Weights of a small GPT-style language model, trained from scratch on English Wikipedia.
Size: width 448, 4 heads of 64 (2 for keys and values), MLP 1216 SwiGLU.
Architecture: LayerNorm before each block, rotary positions, no biases in attention or MLP, untied embeddings, normalized queries and keys.
MLP neurons of a small language model. Each row is named by its layer, matrix (gate and up: input weights; down: output weights) and neuron, and shows model dimensions 48-175. Each number is 50 + 15 x the weight over its row's rms, rounded and kept within 0 to 99. A neuron's up and down rows have the sign that makes its largest values positive.
After each neuron's rows, "fires on" lists the tokens most often at its 100 highest values on Wikipedia text that the model never trained on; "fires in" lists the words (lower case) most often at its 100 highest values on Wikipedia text that the model never trained on. A number after a token or word is its count.

L7.gate217:43 40 60 44 54 46 63 47 69 67 62 66 30 20 27 49 20 54 37 26 42 83 45 49 61 51 47 65 72 40 48 83 50 48 45 73 45 57 40 51 81 52 89 48 28 52 59 20 62 37 45 43 47 46 43 44 50 65 55 72 27 64 78 21 36 49 69 50 20 37 54 42 38 33 60 45 67 41 20 70 70 64 49 79 39 38 64 35 34 48 76 79 59 34 48 45 43 44 69 55 53 33 34 51 33 62 48 57 57 53 47 63 90 30 69 46 77 55 38 44 45 44 33 80 57 43 44 88
L7.up217:67 41 60 58 38 40 46 36 35 51 59 38 60 56 39 64 36 69 40 52 33 61 61 63 32 22 26 47 72 54 75 44 67 47 19 30 43 48 54 48 75 20 29 10 49 45 57 61 24 43 43 32 34 57 10 59 35 59 37 53 39 54 50 52 70 48 60 99 58 53 55 52 45 64 14 47 67 08 30 49 52 62 50 45 54 28 19 64 58 48 56 68 81 54 39 21 61 47 62 64 48 60 54 38 19 50 64 63 38 38 43 49 54 53 60 48 55 48 19 35 75 62 36 34 48 65 40 42
L7.down217:34 42 55 67 63 51 63 56 43 43 26 46 40 65 24 61 51 56 38 66 66 64 45 63 42 41 20 42 49 63 67 83 34 46 06 46 61 49 53 57 32 43 21 56 52 42 48 50 63 62 69 83 44 58 39 59 36 65 60 39 65 29 68 35 23 57 65 48 65 30 31 78 27 55 40 42 51 57 70 30 74 32 48 56 40 81 52 41 38 72 58 63 41 57 38 45 67 71 51 50 49 23 27 28 49 24 54 52 61 11 20 52 78 55 62 20 51 47 64 43 64 43 45 25 47 39 47 55
fires on: " by" 20, " to" 16, "to" 13, " o" 7, " By" 7, " part" 6
fires in: "by" 27, "to" 26, "no" 6

L4.gate515:36 38 67 62 59 66 45 66 66 55 49 55 45 62 44 52 83 50 45 42 58 60 89 50 29 47 23 47 52 57 52 66 42 40 52 79 38 55 44 66 65 62 74 44 76 54 49 56 77 63 37 55 68 25 44 45 51 52 52 21 65 55 64 35 62 69 69 46 68 46 54 57 61 53 62 53 40 65 43 58 44 49 54 31 90 68 33 29 53 59 42 41 46 54 45 42 48 73 45 58 77 41 67 58 30 54 47 45 47 51 38 42 72 44 83 17 36 51 50 65 35 38 46 64 59 45 59 57
L4.up515:72 51 42 56 49 66 63 52 54 55 42 51 64 35 81 53 71 26 46 42 39 69 52 37 55 62 53 25 64 47 47 48 61 63 45 66 59 68 43 64 56 31 64 52 71 44 36 43 56 44 39 56 89 69 36 36 38 18 46 27 62 47 41 41 40 53 70 19 50 57 33 45 32 51 38 38 72 74 43 46 37 41 44 44 40 71 70 52 57 54 71 64 53 61 52 81 37 55 36 72 62 26 61 17 49 40 70 53 50 34 48 37 82 52 50 57 53 74 61 58 29 60 62 51 78 41 50 38
L4.down515:52 65 70 77 38 53 50 59 43 53 51 61 16 59 74 77 72 26 32 61 42 40 43 59 44 57 42 42 63 43 47 80 62 48 63 66 41 44 40 55 79 37 56 49 67 50 21 66 44 75 48 27 33 44 23 55 28 54 28 39 90 60 69 46 28 57 22 48 34 71 49 58 56 70 57 49 75 53 36 51 44 34 34 41 77 81 53 60 61 70 51 48 35 76 60 40 40 45 31 64 48 57 53 11 73 43 54 52 73 48 47 47 49 32 49 37 52 58 49 57 39 54 51 57 57 47 56 14
fires on: " the" 55, " a" 20, " to" 4, " an" 4, " his" 4
fires in: "the" 55, "a" 17, "to" 4, "an" 4, "his" 4

L8.gate492:57 72 53 56 42 39 47 57 40 61 61 40 54 50 42 46 50 51 26 48 56 37 25 34 30 56 51 51 50 37 57 58 33 41 67 34 56 67 46 52 45 51 49 56 65 35 63 52 36 35 50 78 53 38 41 61 62 62 49 46 49 48 62 44 33 72 36 40 32 77 56 46 59 65 68 69 59 69 30 40 61 32 47 59 93 47 63 68 76 47 20 66 73 63 37 65 56 89 44 59 46 59 89 41 42 52 57 91 59 53 67 70 39 42 30 52 69 57 17 64 51 37 51 48 46 71 44 45
L8.up492:41 49 45 57 38 41 38 32 50 72 41 66 47 37 57 65 40 27 45 44 44 42 35 50 48 40 41 54 42 38 24 48 58 44 47 42 64 48 55 45 46 52 28 62 66 36 28 41 47 75 54 49 60 34 83 65 32 58 65 50 33 45 59 75 53 78 28 46 88 56 47 58 60 51 38 55 53 58 63 48 29 56 32 44 30 53 48 80 49 37 31 56 56 42 48 57 53 57 49 41 45 52 39 49 57 37 71 42 41 61 22 64 50 48 64 67 52 49 55 60 49 58 43 47 52 63 30 72
L8.down492:43 65 55 45 86 50 32 53 59 56 52 55 73 22 46 42 32 61 57 35 65 33 52 41 54 09 33 61 49 54 47 75 26 68 21 38 54 49 48 45 46 57 54 66 75 45 57 30 61 45 66 46 66 52 72 56 37 49 43 56 49 44 34 71 63 45 63 40 31 43 47 53 63 58 52 64 64 46 53 37 63 33 54 48 72 40 34 60 35 40 59 42 24 76 65 44 48 68 67 66 45 58 82 32 55 72 62 61 66 51 39 24 53 32 46 58 62 34 39 72 53 10 42 59 59 51 41 66
fires on: " was" 40, " were" 8, " is" 7, " being" 6, " been" 4, "ly" 4
fires in: "was" 40, "were" 8, "is" 7, "being" 6, "been" 4

L7.gate371:59 66 41 79 55 73 54 37 35 71 76 64 50 37 81 64 40 77 57 69 49 65 39 59 48 47 69 80 41 38 80 46 63 44 16 46 75 61 70 48 37 69 41 38 58 54 43 62 39 51 45 41 62 70 26 62 50 66 33 46 96 49 49 53 61 54 57 45 73 60 34 42 43 37 49 46 48 34 57 66 47 65 45 42 42 49 70 54 45 35 86 45 52 43 49 29 45 42 53 56 55 57 30 55 51 61 37 25 49 52 37 67 43 50 38 37 11 73 48 29 32 25 25 67 23 76 60 10
L7.up371:47 57 55 46 58 46 64 42 69 38 55 76 49 17 55 53 43 55 32 49 60 68 49 54 39 33 40 55 46 02 26 44 26 47 55 59 45 64 52 50 47 36 51 23 26 78 43 49 44 26 84 54 24 44 24 34 39 22 60 74 32 33 54 63 33 49 26 30 56 49 29 46 33 19 30 44 45 52 58 52 34 53 49 68 55 32 69 59 46 39 46 36 35 50 36 68 42 52 42 50 69 58 34 47 47 51 72 63 57 51 56 41 36 58 45 49 22 50 74 70 50 25 53 52 28 64 70 60
L7.down371:49 65 51 56 46 37 52 19 53 38 36 59 53 35 47 41 47 39 59 49 49 27 65 41 36 48 55 57 48 27 48 43 52 76 64 49 66 46 28 50 76 48 46 41 61 62 38 55 50 38 61 84 45 30 45 42 29 55 52 52 20 52 65 40 36 57 43 19 40 50 37 70 45 56 69 64 84 49 16 64 29 58 56 47 52 47 69 53 60 36 36 27 68 33 25 71 38 68 58 45 44 62 56 61 83 35 44 44 63 41 50 43 82 36 54 58 50 31 52 39 32 72 18 51 36 58 77 70
fires on: " was" 61, " were" 12, " is" 5
fires in: "was" 61, "were" 12, "is" 5

L2.gate1131:48 15 73 36 51 21 48 51 18 54 69 46 48 52 48 73 42 50 63 56 49 75 27 58 67 62 20 36 50 99 50 37 60 40 46 51 57 53 61 50 33 33 24 99 49 50 52 17 41 41 47 23 28 57 55 46 69 61 47 56 50 58 41 17 62 70 43 48 49 64 43 27 26 33 50 53 51 50 31 36 54 48 11 55 65 31 59 61 54 59 38 69 40 62 70 64 39 47 83 33 56 42 55 53 52 58 55 57 88 40 39 71 69 30 65 53 44 52 46 35 44 65 48 40 48 51 47 77
L2.up1131:49 60 36 68 65 57 61 58 50 58 56 35 44 65 21 74 44 49 57 54 51 41 73 54 31 46 43 42 66 62 73 46 63 46 39 58 57 41 52 22 61 53 28 32 45 45 40 64 73 30 54 58 47 35 37 38 51 24 43 38 63 70 30 15 58 62 44 55 57 64 54 33 47 56 38 54 66 58 37 85 63 67 55 71 40 39 54 58 54 32 43 98 37 50 27 46 60 58 68 58 57 44 50 14 72 20 71 41 55 68 63 37 63 55 55 53 41 64 55 57 65 54 62 50 33 59 52 59
L2.down1131:32 38 03 58 59 31 58 22 46 47 54 52 48 52 53 51 51 46 66 63 17 26 81 69 39 50 26 47 44 44 34 73 76 57 35 78 54 48 34 47 46 51 41 67 54 75 38 44 50 48 48 65 50 49 73 49 58 28 78 46 31 28 73 24 40 50 23 67 59 82 58 63 64 54 57 28 43 66 75 49 55 57 59 57 34 25 54 53 16 39 54 51 63 52 36 38 56 21 59 80 68 48 12 37 66 32 90 52 62 50 54 62 70 51 18 52 42 43 54 46 53 33 57 31 63 72 66 45
fires on: " by" 53, " under" 26, " during" 7, " in" 4
fires in: "by" 53, "under" 24, "during" 7, "in" 4

L4.gate212:32 18 62 56 65 80 51 49 56 62 48 45 66 35 73 52 23 56 48 67 53 71 72 45 50 74 50 64 27 57 38 37 54 69 44 74 59 54 44 69 29 31 81 47 64 48 63 40 43 56 44 64 22 56 50 58 26 32 63 69 71 51 71 48 57 44 47 24 39 39 25 41 63 58 28 45 64 48 49 66 50 82 35 67 60 51 68 45 61 72 46 41 53 31 37 32 53 29 28 17 49 42 74 42 32 46 34 53 37 43 54 19 88 27 53 33 32 53 48 71 62 48 66 53 53 47 76 67
L4.up212:51 53 46 56 59 48 45 63 37 29 49 48 44 33 49 62 78 67 39 65 32 52 03 40 65 48 59 44 40 47 31 69 40 70 49 57 29 23 47 56 60 32 63 20 66 41 28 58 21 49 51 38 32 68 39 64 67 53 42 57 38 53 66 51 55 41 42 62 50 55 47 53 57 50 34 43 55 49 50 53 56 34 36 49 54 53 37 38 58 24 37 58 59 31 39 51 60 15 43 61 54 19 72 46 37 48 47 40 78 42 32 53 54 39 42 72 49 60 42 51 71 75 57 50 71 29 50 67
L4.down212:55 58 37 41 54 43 58 41 40 55 51 72 36 39 47 82 74 63 38 73 45 63 40 57 75 97 60 54 38 51 58 63 68 60 48 48 32 18 41 60 57 28 58 67 65 26 41 35 52 54 58 63 40 56 14 62 67 46 25 57 63 57 53 33 60 48 36 42 34 79 27 43 46 43 69 46 60 41 40 31 37 52 67 55 46 25 42 46 59 51 47 53 50 57 77 53 44 42 74 88 50 46 51 53 60 47 63 31 82 34 79 31 68 33 62 47 57 60 42 50 65 49 44 25 44 50 51 65
fires on: " in" 27, " by" 22, " the" 12, " to" 6, " en" 5, " qu" 5
fires in: "in" 27, "by" 22, "the" 12, "to" 6, "s" 4

L7.gate1118:56 31 32 69 60 61 51 00 06 31 68 67 57 57 32 64 39 64 49 45 32 74 58 69 29 40 54 44 31 29 41 42 49 26 34 44 79 38 56 47 42 38 41 30 72 77 19 47 43 50 54 54 40 54 62 47 37 58 54 68 41 44 52 55 56 68 48 45 80 38 63 63 43 50 38 57 54 62 38 52 49 52 55 42 62 55 79 38 75 50 61 20 42 50 57 56 59 31 55 41 47 61 42 65 86 67 45 21 25 38 58 36 53 78 44 67 65 08 70 27 58 44 57 35 48 76 67 38
L7.up1118:52 55 57 26 45 45 46 52 35 33 20 37 69 29 58 51 52 44 56 59 50 31 53 60 43 50 50 59 63 41 59 31 58 63 28 36 52 44 65 57 40 43 41 26 40 51 60 67 44 61 50 19 38 78 54 57 50 59 42 62 44 65 55 23 66 60 36 64 63 64 57 76 63 54 54 82 38 97 81 20 48 76 26 41 54 50 63 58 44 41 47 44 64 52 50 21 39 49 51 76 65 54 54 26 48 39 58 54 47 48 74 62 68 65 31 49 42 75 39 59 56 59 44 87 60 48 54 76
L7.down1118:64 49 48 67 24 26 58 72 44 59 39 26 43 47 38 59 62 62 52 48 63 39 03 60 46 38 44 51 42 41 42 43 59 98 39 45 50 54 51 49 76 41 60 26 47 39 57 60 72 34 44 37 46 43 50 54 52 50 60 55 57 60 49 33 53 55 57 65 53 59 51 38 57 44 62 62 51 52 80 48 28 82 38 46 39 41 47 46 35 32 42 50 71 50 50 32 34 61 65 90 58 57 56 37 49 37 52 84 55 65 57 68 50 66 14 50 53 66 31 53 30 36 41 42 38 48 29 71
fires on: " be" 21, " are" 15, " been" 13, " was" 7, " is" 6
fires in: "be" 20, "are" 15, "been" 13, "was" 7, "is" 6

L7.gate819:72 35 73 42 26 61 39 61 60 62 61 53 37 19 69 54 53 26 44 50 70 59 58 48 82 57 49 37 28 47 42 41 68 66 47 48 35 82 87 58 95 48 44 62 73 51 44 46 28 50 49 41 29 52 54 52 53 61 55 44 40 56 48 24 60 59 80 30 69 50 62 51 62 62 61 55 59 66 38 50 39 46 50 31 53 41 45 47 54 36 55 42 51 38 77 67 69 59 41 43 27 59 32 57 57 34 51 55 36 34 64 40 76 69 41 50 59 85 52 65 74 67 46 62 47 70 42 74
L7.up819:52 76 68 34 58 59 59 55 48 64 64 38 32 76 41 56 22 72 08 26 56 52 73 52 43 52 81 20 43 69 41 43 42 70 65 34 52 40 43 44 46 39 55 33 41 62 51 18 38 52 65 47 57 65 25 61 51 56 39 49 44 56 17 55 40 40 54 35 48 52 62 42 55 62 13 70 52 30 57 74 50 48 31 39 52 65 26 44 35 62 30 54 54 31 63 55 69 68 72 45 50 41 64 53 49 52 59 45 37 54 62 31 51 56 60 34 40 51 30 68 76 69 69 36 18 56 48 71
L7.down819:52 76 52 48 33 27 52 79 70 37 51 40 00 16 48 54 66 38 51 25 39 46 46 42 43 47 43 57 37 39 67 60 59 67 61 63 47 36 73 34 63 68 67 51 71 70 42 63 37 26 45 51 52 68 20 15 51 30 34 40 36 67 53 63 80 41 47 66 57 50 43 37 49 69 51 63 66 60 69 30 48 49 58 26 45 10 46 47 47 58 20 43 50 66 68 55 72 36 59 67 32 47 55 38 51 55 24 47 71 42 37 10 60 48 60 68 37 43 64 28 58 71 50 53 70 53 28 47
fires on: " to" 40, " the" 5, " a" 5, "ill" 4, "year" 4
fires in: "to" 40, "the" 5, "a" 5, "year" 5

L7.gate667:50 43 56 44 77 29 56 47 55 50 65 48 58 52 32 39 77 79 45 52 76 45 53 79 48 45 65 39 22 34 36 50 66 39 58 59 38 77 45 62 72 77 52 46 40 52 43 45 67 44 51 15 23 34 45 45 39 56 79 37 49 54 63 48 40 35 47 64 44 22 59 53 58 34 44 59 36 42 41 45 55 56 68 46 56 36 64 55 82 43 37 45 58 42 47 44 46 56 64 84 45 49 60 65 37 90 47 39 61 60 38 88 71 54 56 47 50 18 33 40 26 41 47 33 92 53 39 66
L7.up667:89 56 45 54 57 66 43 65 68 58 49 61 51 43 77 48 52 60 32 82 71 48 66 23 51 37 46 63 48 62 71 58 67 47 50 47 58 67 40 43 71 63 68 51 52 69 60 34 74 53 66 37 46 50 38 32 65 46 40 47 68 52 63 50 45 31 30 15 49 32 30 56 71 39 37 28 46 48 37 48 65 48 32 48 45 54 41 70 72 60 20 51 34 50 45 58 33 39 63 57 37 57 52 59 40 52 55 54 53 16 56 27 53 52 46 33 45 43 63 41 49 35 73 65 68 44 53 48
L7.down667:71 24 52 64 36 28 52 55 44 53 76 60 39 44 46 43 50 70 35 35 75 64 43 51 51 22 65 50 47 55 63 65 62 40 75 41 54 53 52 31 77 47 74 74 52 72 54 74 34 63 38 48 50 67 30 52 57 67 74 76 51 65 72 82 44 30 22 49 51 42 53 60 65 37 47 51 80 32 61 64 61 68 53 51 66 44 48 75 55 50 51 64 55 53 67 38 25 34 65 69 49 39 66 10 48 68 62 57 46 50 64 35 37 85 27 55 42 49 54 47 45 32 55 51 75 61 40 60
fires on: " was" 28, " He" 18, " She" 10, " It" 9, "He" 8
fires in: "was" 28, "he" 26, "she" 13, "it" 9

L7.gate895:53 62 23 73 54 45 47 26 25 44 52 71 43 55 51 68 54 33 34 60 37 72 99 51 23 63 25 78 66 58 55 27 45 67 48 50 47 46 51 56 62 43 30 46 51 33 38 56 38 21 49 50 55 53 58 44 65 72 80 66 56 47 29 27 64 38 61 45 09 46 51 35 31 59 54 34 65 41 28 40 39 63 63 50 67 37 48 55 39 65 36 46 33 33 52 64 31 55 20 60 33 47 34 61 56 50 42 50 35 31 56 56 47 42 60 68 29 21 64 46 34 64 57 54 37 56 66 79
L7.up895:24 56 43 32 61 33 57 27 59 52 61 28 25 66 29 62 49 58 44 49 40 26 62 48 69 63 42 23 69 77 62 62 52 33 46 77 65 63 79 40 68 50 11 48 60 44 27 65 68 67 72 95 50 25 45 52 48 30 61 55 29 40 64 33 43 45 28 32 45 53 60 78 32 66 37 38 57 59 38 51 54 60 50 55 46 58 66 35 61 40 49 62 82 71 37 38 33 56 48 54 63 47 64 35 65 31 69 51 55 62 58 77 73 51 52 51 69 53 48 63 56 61 41 44 64 55 64 38
L7.down895:43 22 54 13 34 68 21 52 62 48 28 73 48 31 51 71 51 55 28 67 52 36 92 54 49 77 21 58 78 47 68 44 69 61 33 86 53 51 38 49 34 34 41 66 68 76 31 45 22 72 26 30 53 36 28 36 59 31 37 51 62 37 18 49 33 57 79 45 44 23 64 58 80 44 56 39 26 47 60 49 40 51 77 48 47 33 36 37 72 45 62 75 42 36 12 44 69 47 63 56 62 78 66 23 51 58 58 52 44 58 36 47 41 38 36 73 62 54 65 47 52 48 52 60 38 50 62 41
fires on: " in" 35, " of" 25, " to" 16, " on" 4, " by" 4, " at" 4
fires in: "in" 33, "of" 25, "to" 16, "at" 5, "by" 4

L2.gate846:61 47 30 53 74 71 32 43 57 44 53 18 70 43 50 60 52 17 39 63 43 46 43 52 79 55 21 59 25 54 74 53 24 37 33 55 52 48 33 57 23 45 48 57 46 41 36 38 25 65 37 48 33 45 69 20 42 59 49 58 48 40 37 53 39 33 25 42 42 36 73 42 49 30 55 40 45 38 38 41 63 66 45 26 52 42 50 28 73 46 19 73 56 41 80 83 51 51 53 61 74 74 56 58 64 39 30 05 47 45 64 60 55 48 15 53 55 34 67 47 57 43 44 51 74 46 64 48
L2.up846:53 60 30 66 57 47 42 48 24 66 34 08 35 47 50 56 49 45 35 84 84 62 44 72 64 44 57 45 55 43 51 36 24 54 39 67 64 61 45 45 54 79 48 22 53 20 53 37 45 43 43 46 59 29 37 60 37 49 37 51 66 66 39 56 25 50 40 57 62 64 61 31 48 58 46 53 59 33 22 37 68 33 37 43 24 61 40 49 55 64 73 29 45 83 67 20 45 57 53 59 61 32 38 57 35 63 77 34 49 46 67 63 64 67 55 44 45 38 67 51 48 72 14 45 36 46 65 45
L2.down846:50 46 51 50 62 36 50 73 50 41 45 68 36 36 57 41 70 63 49 42 70 51 14 65 53 67 43 66 66 39 48 59 73 55 26 69 44 31 48 33 55 79 59 68 66 93 32 48 60 61 41 59 59 66 39 52 60 36 61 41 57 48 79 63 52 48 57 67 21 32 66 31 44 70 63 69 45 51 52 44 31 67 78 58 52 63 61 54 58 49 53 58 50 32 65 24 67 43 54 46 37 61 56 38 48 31 53 36 54 61 33 40 62 71 38 14 27 42 42 51 60 38 42 57 68 55 75 54
fires on: " was" 41, " he" 17, " were" 9, " are" 6, " is" 6, " had" 4
fires in: "was" 41, "he" 14, "were" 9, "are" 6, "is" 6, "had" 4

L2.gate1099:69 37 53 43 41 84 38 25 30 58 45 41 24 44 50 27 55 34 53 61 48 44 51 48 77 45 34 74 40 63 41 52 64 63 45 69 56 42 65 55 53 25 58 41 41 32 55 52 48 50 35 69 29 59 45 38 43 43 26 34 52 47 43 76 50 47 33 77 31 36 51 23 59 33 16 44 63 35 66 65 45 32 52 31 30 55 52 37 67 38 39 50 41 64 56 41 50 69 49 63 63 54 64 53 78 64 45 59 44 64 77 69 62 57 26 52 60 40 53 48 96 35 44 26 59 37 35 46
L2.up1099:49 60 46 66 61 50 69 53 47 56 51 59 40 38 52 57 54 57 03 84 41 35 19 42 63 60 59 63 43 55 38 59 55 99 26 44 65 74 42 59 56 49 61 21 31 48 69 45 58 53 41 59 40 46 48 59 35 53 39 49 38 29 40 64 37 61 58 62 41 50 30 51 70 59 16 58 76 50 76 49 52 40 58 42 55 36 59 58 23 52 47 77 47 42 47 32 81 44 73 57 58 34 53 44 54 24 70 51 51 54 67 41 60 54 38 82 47 56 69 67 35 36 72 34 08 51 49 41
L2.down1099:61 54 52 50 33 14 27 18 65 54 66 49 16 18 64 65 19 48 70 83 30 45 31 78 27 47 47 62 62 26 67 33 40 52 38 36 45 48 53 45 33 40 60 37 43 46 21 65 35 54 42 55 36 94 61 72 46 63 47 66 31 73 52 65 43 61 61 15 57 42 60 64 64 71 58 61 32 59 40 41 64 46 56 42 86 33 51 45 64 62 39 32 46 21 41 57 58 62 51 65 56 42 82 30 64 44 50 62 41 53 28 65 80 56 63 50 48 42 41 51 42 53 48 61 27 49 40 45
fires on: " was" 28, " be" 27, " is" 10, " been" 6, " are" 4, " become" 4
fires in: "was" 28, "be" 27, "is" 10, "been" 6, "are" 4, "become" 4

L2.gate902:44 72 72 36 70 64 60 56 63 43 61 55 79 49 49 57 17 54 39 84 52 73 47 37 29 56 45 40 24 54 42 80 51 48 28 41 36 45 39 45 54 39 38 84 41 42 46 60 79 23 23 75 52 33 22 23 60 46 43 51 28 33 40 61 50 70 34 52 56 62 46 61 41 34 67 41 38 27 51 48 59 46 29 37 35 35 82 56 65 46 35 50 51 19 55 45 44 83 48 54 27 41 45 25 31 67 48 26 77 54 79 40 51 18 48 64 31 22 51 36 45 59 43 53 56 48 77 70
L2.up902:50 87 67 37 30 60 53 53 28 45 36 61 28 35 53 38 48 56 29 17 48 59 61 63 47 37 43 68 70 56 65 62 22 52 44 63 47 52 30 71 42 39 43 37 33 32 45 67 40 37 53 45 42 36 37 39 35 44 39 52 65 70 66 57 62 54 37 50 35 62 40 28 45 34 49 29 42 32 56 72 48 61 58 64 45 40 69 49 44 43 44 50 41 78 46 45 40 29 44 53 56 38 46 60 62 38 77 37 45 38 41 60 66 23 70 49 54 48 74 59 37 35 35 53 27 45 54 57
L2.down902:61 68 42 43 41 57 54 59 25 51 44 60 20 40 63 39 34 47 64 43 70 51 36 48 53 11 33 47 64 17 36 50 31 60 57 45 60 55 33 46 52 58 44 51 38 61 22 58 46 53 61 49 43 27 37 41 67 54 16 29 35 82 60 99 50 44 53 51 48 49 49 41 62 38 40 28 35 27 56 71 29 42 53 23 47 31 49 67 38 71 56 58 32 68 42 44 50 35 71 55 58 46 49 76 67 46 43 48 59 17 48 70 54 47 73 36 60 45 68 55 25 25 43 78 46 68 47 67
fires on: " This" 21, " is" 14, " an" 10, "ug" 8, " will" 6, "is" 5
fires in: "this" 22, "is" 15, "an" 10, "will" 6

L4.gate1127:51 46 22 29 61 30 53 52 31 44 61 45 48 72 52 60 53 85 36 65 56 54 52 47 39 61 64 49 51 51 79 36 43 65 20 46 40 71 49 64 44 35 70 38 17 49 86 66 40 57 58 49 65 50 46 38 17 34 52 49 66 55 64 41 65 56 64 16 40 48 49 47 36 52 54 58 80 41 50 43 66 49 72 44 54 46 39 64 50 46 59 67 65 48 58 65 63 58 41 41 49 68 47 69 47 26 42 75 34 50 88 55 49 44 40 56 69 44 55 58 48 53 49 98 65 53 56 18
L4.up1127:64 63 27 38 62 51 60 47 55 15 50 80 67 39 68 24 30 45 44 43 50 46 64 60 52 37 83 63 48 48 61 49 72 55 67 56 74 27 64 33 31 33 53 36 43 24 43 65 66 64 46 35 30 42 62 30 28 12 29 73 51 27 27 39 28 64 83 17 28 39 58 55 33 33 52 42 44 30 50 61 72 71 28 74 57 46 42 65 68 54 35 47 57 31 57 60 58 41 49 59 37 32 49 43 53 59 24 37 46 51 56 63 55 75 31 52 49 14 69 41 61 39 69 48 64 33 43 34
L4.down1127:40 35 59 46 27 52 51 61 29 66 74 69 48 38 55 17 49 46 75 68 48 77 68 64 43 50 46 43 42 48 63 54 68 49 45 44 94 50 61 29 51 41 37 61 61 58 51 34 51 30 26 66 50 37 49 64 57 37 49 57 55 47 54 56 49 18 49 53 58 42 53 46 38 32 23 28 20 58 46 15 49 72 45 70 39 58 33 45 55 47 48 48 62 45 72 64 51 64 38 67 19 58 51 61 76 54 46 34 50 37 34 52 27 43 47 30 51 37 64 62 54 51 49 57 62 46 32 66
fires on: " the" 32, " his" 18, " he" 18, " her" 8, " its" 4, " she" 4
fires in: "the" 32, "his" 18, "he" 16, "her" 8, "its" 4, "she" 4

L4.gate555:54 66 54 39 41 27 34 75 67 71 66 45 42 59 38 37 69 62 69 53 62 25 32 65 41 38 24 43 54 57 60 73 41 33 24 86 37 47 39 41 08 65 41 43 36 45 38 74 41 79 38 23 62 26 36 27 36 39 53 74 65 23 36 32 42 54 60 31 27 51 63 58 43 43 59 29 66 47 45 42 68 67 48 51 36 64 59 33 77 57 60 64 47 47 32 66 50 24 49 40 63 57 34 72 61 61 66 87 70 22 52 48 53 78 61 27 58 21 56 57 30 58 35 56 51 66 50 35
L4.up555:29 66 29 33 47 53 59 65 38 55 46 62 30 44 44 51 75 59 68 69 42 70 68 51 55 45 49 58 77 70 42 64 50 48 44 49 40 72 51 72 41 70 46 44 31 45 47 76 40 42 40 45 17 70 36 60 52 30 54 51 50 34 53 53 58 35 78 68 56 35 45 57 34 30 38 43 43 57 60 54 59 58 63 58 41 54 19 45 61 22 32 55 48 39 39 72 43 61 56 38 55 36 67 60 63 39 44 66 26 39 54 20 42 86 53 37 58 23 32 65 29 49 57 47 55 82 63 49
L4.down555:47 71 70 45 45 18 66 71 46 68 47 71 39 53 79 55 56 36 56 60 61 35 43 52 31 47 40 46 57 61 72 62 52 45 45 65 55 75 60 47 87 52 37 20 63 53 66 69 32 43 12 29 53 69 39 76 47 31 78 48 32 44 64 40 52 43 43 71 31 73 42 39 47 35 14 46 71 63 59 52 53 45 42 51 35 66 53 52 59 53 56 35 27 66 30 64 43 55 38 36 36 84 53 39 67 75 64 43 53 40 66 49 47 46 45 20 61 23 24 33 36 21 66 37 70 50 46 56
fires on: " of" 14, " he" 13, " was" 9, " she" 6, " age" 6, " at" 5
fires in: "of" 14, "he" 13, "was" 9, "she" 6, "age" 6, "at" 5

L2.gate1073:57 55 48 60 51 66 77 23 44 64 31 67 53 17 14 37 54 43 67 72 57 35 49 60 40 50 51 60 32 47 44 39 61 39 68 41 63 64 64 57 36 74 46 48 63 45 33 50 39 48 60 43 58 59 44 44 82 35 54 88 62 52 27 61 80 47 48 65 68 34 65 55 45 59 76 59 69 76 76 26 51 50 57 42 58 69 78 56 33 56 79 66 50 62 51 47 61 37 47 68 31 51 63 73 61 42 79 61 34 31 45 62 47 38 18 55 40 55 72 76 55 37 51 65 60 62 43 57
L2.up1073:59 65 56 37 27 58 41 59 49 31 57 47 48 65 74 55 46 57 72 41 43 69 16 60 45 52 51 57 42 53 54 59 62 41 49 88 51 80 28 74 48 52 52 46 54 54 35 24 64 72 47 39 29 46 61 62 31 43 43 34 76 38 68 54 45 43 46 70 69 31 56 50 25 55 51 51 35 62 65 26 28 40 48 38 54 34 48 80 97 51 61 66 56 67 41 31 48 42 54 44 28 42 60 24 55 60 55 64 28 37 66 47 65 31 32 43 29 77 41 33 61 81 21 46 53 55 51 45
L2.down1073:65 72 57 39 32 40 44 52 30 43 29 68 71 65 33 71 51 67 54 42 62 60 91 59 52 61 37 58 29 64 54 56 60 52 59 55 70 60 47 55 40 83 61 61 57 51 53 42 57 52 54 29 62 71 56 43 46 24 40 70 58 69 39 59 63 51 67 36 82 47 51 57 51 48 59 30 45 69 44 34 70 23 64 48 74 82 56 70 49 21 58 40 57 63 55 46 51 68 45 54 33 45 69 55 52 62 56 54 53 27 62 62 37 62 31 56 45 59 53 51 48 47 64 74 31 57 29 22
fires on: " was" 54, " been" 30, "pre" 7, " as" 7
fires in: "was" 54, "been" 30, "as" 7, "harpreet" 4